{
  "n_head": 4,
  "norm": "rmsnorm",
  "init_std_up": 0.0372,
  "optimizer": "muon_variant",
  "lr_head": 0.0083,
  "warmup_steps": 0,
  "seq_len": 512
}
MLP neurons of a small language model. Each row is named by its layer, matrix (gate and up: input weights) and neuron, and shows model dimensions 64-159. Each number is 128 + 24 x the weight over its row's rms, rounded and kept within 0 to 255. A neuron's up and down rows have the sign that makes its largest values positive.
After each neuron's rows, "fires after" lists the tokens most often just before its 100 highest values on Wikipedia text that the model never trained on. A number after a token or word is its count.

L3.gate804 [109 136 118 139 131 152 116 160 173 118 119 139 174 116 122  58 173  68 112 141 109 170 108 148 158 123 173 105 139 137  84 116 141 150 150 145 167  94 141 166 127 169 158 142 161 120 164 149 165 110 114 119 113 105 111 111  72 139  92 144 108 121 139 109  98 127 132 127 128 104 136 134 115 129 104 116 134 115 141  81 124 155 151 131 128 130 137 132 110  97 108 168  99 126 148 106]
L3.up804 [127 152 138 117 122 127 121 159 128 127  79 124 196 121 137 104  89 107  98 147  92 118 151 161 102 140 125 130 143 158 102 110 133 136 146 115 107 105 179 212 133  92 141 130 147 163 160 107 135 108 156 131  81 177 142 129 123  96 104 186  86 100 122 133 170 152 128 117 114 135 168 118 141 145 125  94 135 109 147 140 128 165 141 100 114 188 112 107 125 102 127 180 134 149  98 129]
fires after: "\n" 81

L3.gate1018 [123 123 100 134 123 109 143 149 136 110  89 149 149 133 119  72 129 163 120 133 127 130 142 159 185 139 116 123 103 110 129 124 133 148 165 128 101  66 173 131 106 123 148 121 120 169 145 116 135 131 118 120 159 131 130 117 125 143 131 144  95 130 141 118 159 116 131 138 120 135 134 127 144 151 149 124 153 134 123 162 100 139 127 138  99 142 147 138  78 150  95 152  95 147 113 135]
L3.up1018 [146 166 131 135 121 138 151 133 121 153 125 141 108 107 140 125 124 147 123 126 131 128 165 112 120 164  98 149 121 153 189 136 152  99 178 132  98 145 139 138 176 117 121 159 118 133 126 182 101 141  80 106 117 100 155 117 105 141 123 113 123 104 141 148 133 102 171 110 113 150 124 154 140 162 133 120 136  90 146 135 143 162 100 176 126 136  98 112 121 119 127 188 122 104 107 168]
fires after: " \"" 19, "-" 15, " (" 13, "\n" 8, ":" 6, "," 4

L3.gate462 [117 137 116  99 131  90 106 143 108 139 124 174 131 115 138  87 120 119 151 139 116 124  96 165 133 148 124 173 138 125 107  98 124 151 158 130 134 127 170 122 129 132 116 123 142 139 152 207 125 108 103 165 127 165  62 153 108 128 165 131 129 151 105 118 121 133 144 140 131 119  83 139 104 116 129 121 128 133 147  84 127 131 145 135 145  94 133 141 124 167 106 153 147 150 116 175]
L3.up462 [166 167 112 139 110 137 128 128 123  96 153 155 164 142 123 145 128 127 127 112 137 121 140  80 135 130 154 155 134 147 124  93 126 137 128 107 144 146 102 148  99 135 133 127  71 114 124 114  93 127 121 169 128 116 127 147  97 117 149 102 124 170 123 116  81 157 130  94 149 125 139 140 121 137 117 135 193 104 131 154 140  95 106 114 149  88 155 144  92 155  75 134 141  82 131 162]
fires after: " (" 21, "-" 19, "″" 11, "\n" 10, " \"" 9, "[" 4

L9.gate115 [148 126 158 114 119 130 152 117 153 140 123  95 131 137 127  96  98  73 146 110 149 133 106 168 122 134 128 188 158  95 106 142 109 157 138 131 142 101 144 121 156 123 125 138 153  82 166 121 146 144 116 109 149  90 119 111 113 143  88 110 144  92  87  99 135 133 115 143 130 120 103 119  80 148 127 132 158 143 146 139 114 138 143 154 144  90 154 127 115  89  88 117 147 141 167 182]
L9.up115 [155 117 106 103 159  72 132 140 141  94 152 154 127 149 125 177 146  86 121  98 127 128 100 119 184 132 115 153 156 103 118 114 102 141  91  92 119 126 118 136  78 109  91 118 113 116 126 117 129  96 109 134  80 128 133 101 103 118 131  85 181 150 148 143 111 134 152 167 160 118 121 146 179  81 121 134 158 101 117 130 129 130 134 147 159 107 139 155 130 137 106 112 119  94 141 106]
fires after: " No" 45, " Vol" 9, "\n" 5

L2.gate179 [146 162 127 119 134 139 142 156 125 139 141 177  91  90 155 104 133  78 147 154 125 110 136 144 132 113 115 120 159 132 129 152 138 131 155  91  96 121 178  89 173  96 103 136 107  81 145 154 123  82 122 167 118 131  99 145 121 121 159 135 144 139 111 117 132 170 135 110 118 140 104 126 172 138 107 128 147 153 156 126 119 146 134 154 165 128  91 113 116 153 131 117 128 138 158 121]
L2.up179 [126 144 131 158 156 150 125 189 134 136 194 140 160  90 163 101 157 106 150 153 150 144 123 146  97 133 117 155 143 104 122 180 138 123 133 101  97 168 112 133 170  88  98  85 138 111 164 187 121 114 134 125 103 153 123 115 136 115 105 115 170 119 152  82  77 141 117 121 122 130 141 131 137 126 145 108 152 170 150 154 140 102 124 177 154 130 134 166 130 120 152 108 120 139 163 121]
fires after: "\n" 67, "The" 6, "-" 4, " the" 4

L2.gate466 [143 131 143 155 185 137 129 162 146 124 134 149 145 128 158 135 155 144 146  91 156 141 127 125 135 127 146 155 117 148 118 140 154 170 185 132 149 101 166 107 132 121 149 146 117 138 104 162 111 125 127  95 172  57 123  95 107 116 152 103 161 111 133 144 137 170 144 159 164  98 149 136  95 111 142  99 141 125 165  88 113 144  79 140 125 111 120 133 147 110 121 107 128 128  92 131]
L2.up466 [128 116 140 104 167 122 127 142 131 106 135 129 109 110 145 118 167 106  75 153 109  99 119 119  96 142 108 205 139 163 124 113 113 140 172  94 127 127 150  93 136 119  94 127 147 112 127 140 110  93 147 137 143 138 123 110 129  76 149 146 120  99  97  62 150 143  92 158 135 160 145 115 110 138 139 101 142 122 153 130 120 165 144 118 130 126 154 111 102 153 137 146 127 157 113 139]
fires after: "\n" 36, "°" 5, " a" 5, "|" 4, " Writer" 4

L12.gate291 [117 178 109 149 150 119 159 126  96 124 117 166 167 121 131  81 103 142 144 166 130 149 109 131 139 181 119 127 166 126 124 143 121 114 138 125 131 147 108 129 130 157 125 154 143 136 152 132 153 147 163 134  98 117 143 117 108 118  80 138 134 131 157  84 167 119 137 117 108 114 137 117 104 114 146 127 108 120 175 127 100  92 139 129 141 132 133 102  93 144 126 117 112 161 135 155]
L12.up291 [128 112 102 118 131 131 155 129 121 151 147 111 179 156 130 124 176 155 147 101 140 104 112 144 164 149 124 113 137  87  99 150 137 111 132 109 113 101 104  81 115 141 113 115 148 162 129 160  97 101 178 144 100 134 109 140 139 123 102 147 106 127  89 114  86 121 133 158 114 125 141 166 109 150 153 123 119 134 138  80 133 110 131 130 101  86 147 103  71  94  95 104 138 128 132 137]
fires after: "\n" 70, " ISBN" 8

L9.gate974 [126 143 168 106 118 125 150 162 171 129 131  80 129 141 132 156 128 134 166 131 139 125 128 138 162 110 105 148 135 154 128 104 127 141  70 153 144 133  98  89 144 122 143 123 119 169 152 137 116  87 109 135 133 127  89  95 156 130 126 112 107 153 136 137 129 149 100 138  91 132 141 113  92 116 145 136 118 121 176 150  90 130 140 139  86 154 149 163 153  75 163 104 132 137 114 116]
L9.up974 [123 144 147 128  89 151  97 150  87 112 150 126 161 109 122 141 144 139 144 143 158 137  89 157 113 151 155 143 186 129 138 109 122 106 151 134 141 122 122 197 143  73 123 130 129 189 134 140 127 107 110 103 145 109 121 144 124 125 147 121 155 134 138 120 122 134 115 153 129 138 127 106 119 108 166 131 130 146 158 109 143  53 119 126 114 108 152 171 127 140 134 111  93 129 114 143]
fires after: "\n" 42, " and" 8, "'" 8, " of" 8, " the" 4, "," 4

L2.gate538 [132  85 126 109 132 129 196 150 149 168 144 110 148 141 143 100 173  90 108 102  99 129 151 115 154  91 151 153 178 147 104 160  77 171  80 146 117 109 125 123 150 167 142 166 128 125 111 147 120 116 135 151 134 128 102 128 143 141 151  78 108 148 150  88 113 154 159 146 128 122 128  97 128 113 121 139 118 156 139 147 125 160 115 166 160 157  88 135 136 113 112 126 148 130 107 142]
L2.up538 [142 144 180 141 169 146 146 119 142  90 132 156 138  97  97 117 159 146 159 110 140 101 106 132 131 114 161 155 138 109  98 124 125 125 134 151 105 109  96 120 123 138  94 113 103 114 164 132 128 130 119 130 110 128 138 145 120 115 110 106 161 118 158 126  98 152 117 163 131 136  78 137 142 136 151 149 151 130 117 187 159 105  92 148 128 119 104 119  98  78 144 103 116 118 148 114]
fires after: "\n" 88, "-" 5

L14.gate377 [114 197 151 175 118 115  87 140 106 127 139 113 144 113 131 100 190 162  98 131 113  93 139 141 135 164 102 113 166 158 174 144 123 116 141 129 141 134  98 140 105 112  82 101 137 138 138 121 122 132 149 127 200 146 118 134 139 170 137 111 127 127 131 135 128 110 132 142 150 111 121  98 132 119 117 129 147 117 101 122 162 148  73 105 118 178 134 155 132 143 100 110 140 130 173 150]
L14.up377 [101 127 139 150 138 121 124 151 133 148 121 136 135 153 125 129 128 128 144 113 125  63 104 130 131 129 127  94 140 151 102  95 148 104 146 116  86 117 132 101 113 125  96 111 174 122 109  88 121 127 120 154 125 129 120 165 142 135 150 112 150 135  88 161 138 151  93  87 115 133 109 116 124 129 154 150 110 127 102 135 133 157 171 143 155 154 147  99 135  98  98 102 110 149 175 107]
fires after: "\n" 48, "." 15, " |" 5, " and" 4

L3.gate390 [130 118 124 124  54 126 144 162 155 177 152 119  91 148 120 128 169 113 141 108 117 146 149 151 178 151 154 121 112 118 115 122 170 116 109 108 155 116 122 147 115 141 142 143 148 123  94 111 110 110 152  94 108  88  86 126 158 131  78  88  97 128 176 131 101 102  95 144 132 135  86 142 173 109 111 116 150 106 139 102  74 154 171 158  94 125 127 147  98 107 106 144 107  91 119 105]
L3.up390 [137 119 134 128 104 159 124  77 158  90 149 148  83 125 120 122 119 152 147 145 122 170 142 128 190 141 114 125 104  85  90 168 146 145 143 158 118 131 115 111 114 171 110 126 160 128  98 129 119 135 137 111 119 116 115 131 139 150 133 104 121 127 105 147 133 126 121 139 148 121  77 174 151 149 104 156 105 122 132 119 103 132 138 173 135 149 133 131 105  72 145 104 137  70 139 154]
fires after: "\n" 34, "-" 24, " (" 19, "." 7, " \"" 5

L14.gate428 [130 160 137 116 145 101 120 125 116 145 111 149 189 119 161 125 133  83 130 157  88 147  72  87 104 107 145 102 162 145 149 138 127 137 136 154  97 160 130 153 160 160 120 128 163 123 130 179 113 126 133 110 122 135 105 153 113 115 142 156 123 150 101 138 109 159 180 121 162 166 122  94 133 108 157 100 164 142 128  50 142 145 144  61 145 105 142 145 114  99 102 160  96 149 139 117]
L14.up428 [ 96 121 115 133 155 157 137 147 135 141 107 117 171 147 107  84 134 134 119 150 103 177 103 139 155 134 129 116  88 123 112 166 169 149 125 129 116 104 133 136 159 114  87 133 170 148 149 141 138  72 110 115 113 155 136 140 133 121 127 150 131 153 172 136 158 147 118 137 136 146  69 106 109 132 140  83 106 142 114  73  86 134 152 132  85 104 142 142 109 132 124  98 128 125 111 153]
fires after: "\n" 50, "-" 11, "9" 6, "°" 4, "4" 4, "″" 4

L5.gate262 [123 163 132 149 157 129 166 118 127 130 135  70 173 159 180  90 143 124 152 168 137 138  89 116 121  89 132 117  93 150 187 147 107 135 160 137 146 100 104 158 125 103 102 170 117 107 137 168 128 140 150 108 145 107 151 111 125  97 146 155 144 142 170 128 176 144 103 119 149  90 150 108 127 162 138 101 157 111  95  83 127 116 116 114  83 128 130 117 132 125 137 124 144 127 101 131]
L5.up262 [107 154 133  88  70 146 154 140 119 104 106 123 120 107 150 146 100 108 186 125 145 111 102 120 148 162 142 146 158 119 116 131 201 139 133 121  98 157 179 150 124 124 132 120 153 162 115 116 131 101  91 101 111  94 149 168 131 164 131 138 112 133  85 147 182 145 152 100 132 137 109 167 104 161 151 105 144 117 100 156  95 135 131 157 134 219 104 125 138 138 138 128 137 101 114  92]
fires after: "0" 49, "9" 14, "\n" 11, " |" 8

L3.gate83 [132 167 142 125 135 154 127 165 157 123  84 126 181 112 136 107  62 153 104 176  93 103 113 136 157 130 144 144 162 165 133 145 132 168 148  91 100 100 150 120 159 162 131  94 102 156 106 124 136  67 133 122 100  94 144 160 101 153 103 163  76 112 151 120 178 121 158 127 134 123 155  87 107 125 139 103 156 150 102 119 130 142 135 137 132 151 117 143  89  96  76 134 136 141 138 130]
L3.up83 [112 141 111 142 169 173 120 130 136 129 114  95 156 137 140 160 169  88 140 150 107 141 147 122  86 149 104 148 110 133 161 131 144  99 167 134 150 115 153 128 167  96 114 110 151 167 164 118 136  99 166  69 127 137 129 109 106 110 123 153 149 110 101  76 129 158 169 192 154 106 130 128 139 174 144 142 129 133 125  87 116 121 125 125 135 125 140 103 132 123 109 143 117 179 119 125]
fires after: "\n" 99

L14.gate583 [108 138 140 116 121 121 164 110 137  84 116 146 156  88 137 128 112 118 125 142 120 116 150 151 114 129  89 175 123 121 156 118 163 173 126 124 130 141 142 130 132 124 139 142  67 103 115 164 143 159 117 153 109 168 127 156 107  92 130 154 113 123 117 129  84 105 144 131 125 131 126 113 137 143 128 121 149 168 157 128  86 110 116 121 117 104 164 137  76 112  92  95  95 107 126 145]
L14.up583 [154 131 156 118 149 170 127 135  93  85 104 117 119 100 149 140  94 116  92 112 113 126 100  91 182  90 142 136 109 123 121  51 155 160 146 173 114 137 155 137 144 104 125 114 118 113 122 146 115 130  70 124 131  80 126 127 139  90 147 151 140 102 121 116 107 116 113 120 107 169 121  80  84 132 127 122 171 137 111 135 126 151 164 194 136 122 176 140 159 119  93 148 157  92 104 142]
fires after: "\n" 21, " (" 18, " \"" 14, "-" 12, "0" 9, "." 7